{
  "n_head": 5,
  "head_dim": 128,
  "d_mlp": 1728,
  "qk_norm": true,
  "init_std_qkv": 0.0149,
  "beta1": 0.93,
  "lr_head": 0.00367,
  "final_lr_fraction": 0.1,
  "doc_mask": true,
  "train_tokens": 772600000
}
MLP neurons of a small language model. Each row is named by its layer, matrix (gate and up: input weights) and neuron, and shows model dimensions 309-404. Each number is 500 + 40 x the weight over its row's rms, rounded and kept within 0 to 999. Numbers have three digits each. A neuron's up and down rows have the sign that makes its largest values positive.
A block is one neuron, or neurons of one layer that tend to fire together. After each block is what it responds to, as a language model described it from the Wikipedia text at the highest values.

L3.gate262:499485490517443483518514482508512494496422516540508530461518451504609526618458392487553523455530431484489413483496515486494514459514445478569481457466497508467445523525551581459437509443518467491504481531561561504478580462517440460561571555562581484478559518496465503551543514459523487515
L3.up262:461535581553521468499467502421455519481401549590595499482481520530524481584566484501530522528475572502530544513466575531586497437479481481548484540441499530481480539516513509496515558472545478493491448525478567442462527529575514452539534602489517578497577497470457523530542499469427496508
L3.gate443:541488502555491499498494511547600527482445574537567439479532564541462510504542506435512579484434618497455521517437566507573502545513449547545488545520479502562533520556548562475454476466569549553530505545526544565571470460494493492522571462458504556504504523442483472566476449463520444463
L3.up443:479502500551470513510507465511571541580484567517570490482510575522496478499508431438532558464494629508496467521558536501541508515493477608518464495489509499504503490494575583506523527554523468537534459520544510566542475428506504451519499534448496593540507543493477520609540452435461456535
L3.gate865:511496461556424427485497453490481444549505573522510485488477465468525539502492466468513498489454581534508548489498548549527515511434511544431488458502500495486436521432477508455526500495529506514505525543522522514527446394494530506497490490504428526480500594485487492579537401460465499517
L3.up865:411472494600484512482452481575504447507461468464559463473506447444424510455542498495539545510461569492530478475480462508562568476411440509426518520496466418530465526459523531503552468534542505508463514533511547562585546407562489403548493512493478549449486560470464573484477496531419472520
L3.gate1132:528493567567472512522427548484471512505528518495481566486497528536489552519424424341479538512502540420524506571551514575525483483613453545502566525512486484445544482507438494478491597475508512498460498601439473532551472462469429457487449493539536562550486487468464502562551489491545437497
L3.up1132:504518513573507469438512496481537433520462510540422506475598452474552532591498491458547467419452478507541483468452509515514503494544475543464550542457437480513495486540536523451514510461500514589528397479446536464539443492586436489537478487504511552562409512530499563448496543596459533571
Description: Adjective-forming suffix pieces

L5.gate430:446530510561513484539397485491544578537535418499494531541475497524512547498509535478493426462484547476466551475518476473527498465454555518586422500417490592495465462519417456422497497505533427431498456531441453465537509517456505541462503504534516524542437473498448492569454422501506491468
L5.up430:562544502481483517647506535475483538483523521480516476476443426464564511464457527460534509503516586546486513471515527475490504469505422499502493464488506531482474450554507472577414508525540510460505481501494422519459492513497453464489459448469551514539422509536513495512514440430469527507
L5.gate1305:563521474512506480504567511514492470494512522466435471472498517518458565471498516555442616535554514491459510421495461441522546532522541533546387448500519527548453507604404477471482475489503533511506535492470524476487522533488498448474483503400470480514503483523457468515579541493584462557
L5.up1305:500562460519490524532505475493563558517482479412508498450463481503551410494491509441481455527558470459420557498562534447539497503494471463523545536462488555527481515520512577486493490492538504463533539537534533439491498544520485485462485549413511511508555480536501449534523523491447534492
Description: Clause-joining conjunctions and commas

L4.gate180:496484571521475435547499479532528399483447488467475505512520483550516499535448453456561482497526469480478527525490483507551477486547561547589575422562425550501441474530547505567608537494540525420479520473537500528572477547511458571520465431516518470586465495505532463545541538563520463535
L4.up180:486498543452500461540481492530462456554497494500445522534464543502506536526467505432536500476500570436515538482525542582518510455486531507551486486539517530505494550517583417448542494476485532481449515474516449432417469517452498527481567502534499494444540454490505512533488537519477499516
L4.gate623:557474557460551482476556505527554542453542484489471505495432473494483535489534461491511474574544476492469514431586512448506486529510454526472520509471547546515454533520494528559456460593548497523434560516463532539419467466527467421489471446480538494452517503508425479490523525534443513537
L4.up623:539554523533472512462477528412503490497600469540539482434471501501518572511478563441511485581547558495580466516490516524549528513499514577453535502480502501529554439536457566429495489486540430518498568519534482486549472492541487444520525497495477538486435483485537473571522456437566437534
L4.gate650:443453485449459556507398497526504522467532500487499562537565559484612483493446497442501450506513510547491465529486492482526515484578511491457479448527448516474477509526513523547413542491467500500421511563509574495502557453545489448466427476542509455511437583435481494508487529412486477545
L4.up650:554549430477446501410487477464569502424466505517471485556586511569482510476448512528515476488559438458475438483493423499516566464478502523514529544525477498489462426436501474494502462458483512472479456511530540450495595472448493440491478534541486494569465543492519505484446536497463568500
L4.gate1356:540493554474494554525475480442513423496448474434459523551515415592498406525536539494504445525524468516512599506471494427440578469535527506520520499532545519536515466551462548538492516510557455487471569524473552524457596484558460507498470432519399524467439476490465498458517551425442545560
L4.up1356:521465571420531495568531542541519479491473503458524469489496456459516449546482568472528461502497532487522498558434528492484477530511472556444550514478495510487487531470486507489404513488506496505497468531513536521532531459472451521548501447481498525477523427501477591476574534413481494535
L4.gate1524:539524531538391535480484546535517530472536467515499428503483527555559508538438562472467511475480541557487469551460586541563516498437550457464544476451501544463509476535551427448477513516498493553470492462468517498534526526537490463564514477518583570545523519490490465484500511483418502534
L4.up1524:457478470509470546467489481570457474465533473485527525465481435482505533617527559493511527498506546499487567493462479504564444520474488538480538525505494499501464559477461526530479538535493555471500498475503432538491539494513500535467505422479470532484505498484587512476532532555490504484
L4.gate1600:468473504507517492494492489527462502472565483478453546502479509464541496494531541490514524523524527467503467495499492459438492550440492551504492569433575481463470499523505516547566500400518539462461457479398481527512532592442582454566554460502550488522481520522467422497491501396487469510
L4.up1600:529528448582521467516514512492562519483508516547547487467474548463457493527475548565487454470502542505473544425496491562463504509484564475523449462483503510545431486468552563452559513545520523479465508531550513462575470483545520455552462565490501482406537535460490443505523468516491432472
L4.gate1603:427573559539553500510466487486479511477505478513520480513462530476607440557516499524486455484507508516523433459518537555507538486444555525477542530454540543442513470477442500537486465540471514420456544512535479471556536490495482555566497471502491559439473445477428479548459510519473522402
L4.up1603:508487505403464543515541503492501499504490534457469477528544521541479530596465477501463504543492546426471478441430498478436543494462549539558466394487498529506521523465451564602536499540477492467505535449519575490537518467514450521533492521491488438510496551536516560492506497508510518516
L4.gate1708:554524423525565523489516429478456548482569487478592439488584499509509473483536560489517535520477533468527489452499469489490527405453460518483481457446470502531469497481457506505446476544468533548542509446547530503492484475513456485544427497467499453540488515565495433563477468536490498438
L4.up1708:531572528469548501561447479413507567509483578436526504508556482528529529566439532519516551533540427502508501596450580469485555540577498534535486479432533471464449519461502546489529503415560495540428471466601482494519447519508489437440465506578492457434471441473475509477492496466470440515
Description: Clause-continuing comma/and

L5.gate115:521520539498512487492453468498514485541506611501536479492471521489428492518550545402449543468496564481483439558584540474538510484463606489565543500470420496528505539480558523469471543496513486526531539508478524484527482439504420511508522507476530509535514561485557512491507539416559482489
L5.up115:526513530533500516526509502497536528560535514506560498455440629431477517482464484454512491497506485521430516511526447476480497469449534517482447413472455605497497489492480469475560538445491542455437479433557518488555491483522447475492445467473538535512457452503435569489469495509476498520
L5.gate1400:543469479530496508447504479489568507524496538488522402533571576435529504549561563518464524478485554513524545529566510481564484552509523533519500536436480494597541473509469518509455441534513520528498543483550493529509464485491407493468487457467467499539411583479512504552505516451500486466
L5.up1400:481506465535455508521465532523499550517490609454476450484496478510544545494491534512474532485517556518532491473513543458552436546530464534427459525528514510492488462489553510524471500567513529525497547551518490530484532495510516481480563544486499489539468532503486554531463505509467494454
Description: Adjective word completions

L4.gate190:505516464428505497492489454533454511513504560443472471463482548499492546534530490494544500480485551500500518482488505493505523514434515531534513507541509466487497567488427553542457517499496495430491466427528511507513455506519458500458468514582420511503491437471506557523540466455512488475
L4.up190:539540527540503493460486448540475489539578475469447429448471496485523549500517529555460487478548408531540493433479477476480449481490469519559515451510442491451429497539477530472486508487463473548519476519504467498515584519536496458510480498527461444494481523473508494541476516452550532494
L4.gate619:509483474459497465462544379499520533544538462404439457547485514508500510565475487505510381532562506496498534482518527479528527394396528495488523551491453476532570544434482449514517469543519524474527560501394420533527490578450519453478442497553596518521520527499531493448458480503522538509
L4.up619:552526497549516502405533494514495513488500451479450504493584548538423456502562480440514474469517516554517528487478474527488498477475481475533519530464455530498518520456455519506525569459501513474517558471534419469518504456469518427557481578515481623521504486483490419549449437485572479597
L4.gate1043:531516467487475485483561526524457488584481510448449481533508475516433487538550473442481487479507454541591480541474546527482528429449519439505533536525494459480507531503495533493521500529452474460530544457472580493534510563523484428502478490449470450446507426492512530500491542475530502499
L4.up1043:476538445471479549459450493427517457540552472488471459479512527516470522450483565456471476447499496474519561501518547489526486523489461566464563437458530498516536485548463490519447484510557489417550454524592558576531492450505484495485469458494523568536452465490479562544460506516533461517
L4.gate1242:557516465499454443490463549485526578525469573447475455480507537459524526499514503462559453458471545521530445483512477496484573495489509526495469498507486455527527555482581505482519489496493486501465491503533532473546526471457413516502498498493494554496532532548515558508521482496535525475
L4.up1242:544512478498476490485513471495474475536490497440518507492455543490430530488503448540463535544427566484504496536519497504564579539497493562506521526422481510543566517521544419438518506488497459489491419463577540492467522515502460479516526518486512541487469447550494461517514477490516534444
L4.gate1288:533507449478487503428483528435474596532545443529423514550527500460483424547463445519499515525485484541531376460551531500545587475413503491477526529448551484553493568485483495475509622531561502457524443549516553465439481448527481486447451559494480532513509510508558489577556497525572526541
L4.up1288:602495526521444515537510488523537480548441473464472494566533548490465501450572443531548495490475594531596514537510513473535480501446514493418477470478515506526477513445487559482514456443535422469513520589484492490535574490519497545496463417553565468581537549474496472469515502490547532501
L4.gate1416:464528462492476488541511484461528538425577438525470499466475505621440509514528442509526510526449539493492488425562443435505498472469461486479527504533515490434415453462488549486536472566520519483443484534555549594464488507506389460455524540456486530484459531440475499485446491474533508527
L4.up1416:498515474534442513477561519432526437499496519437468429451485605477544486527583487431553495533445561500477437511500469487475486516481411570480511458449506494472436537476470518495467506519557437533414465472592460547508497500459537502495520433510553530525479481504459483516406535553518521525
L4.gate1417:526584461510557588469490464521426477525500467464530462483555457525485488579550477489431569493484502530489544462527460475465494467488506484540479558524515459538489469443528442488451492520539528448520520485502538530463551522495466482527554507493446547486523508465579479493488474510567505472
L4.up1417:527431448502486484556532506507540500447491501471465451455432580515614480478512521513461521552468425468491523494460484553439506479338590482473474486510477503502525438552547445475557521476492459562445491563564498453570482443447517473496517489474504501561475419500563457522424445429473535494
L4.gate1634:571492534467480506470509437543491457435543462528509511511603564480522491492536435451599516596516460439457550496464482492524526498484472499567539511463522519487478447428535548485482527505557439490430565536484559523561535471500439504552491522476477499438495458488446500474495444526614543546
L4.up1634:509553521570553555460525515548521493522481505447438494490546490500500493497516516516539443545463530474492452532471480479560535483414476530522440508510528516418439475452519490514539527464570434459518499498587595515593490502508456490497452545478526550532543442537497448489443487579492499424
Description: Lack and improvement words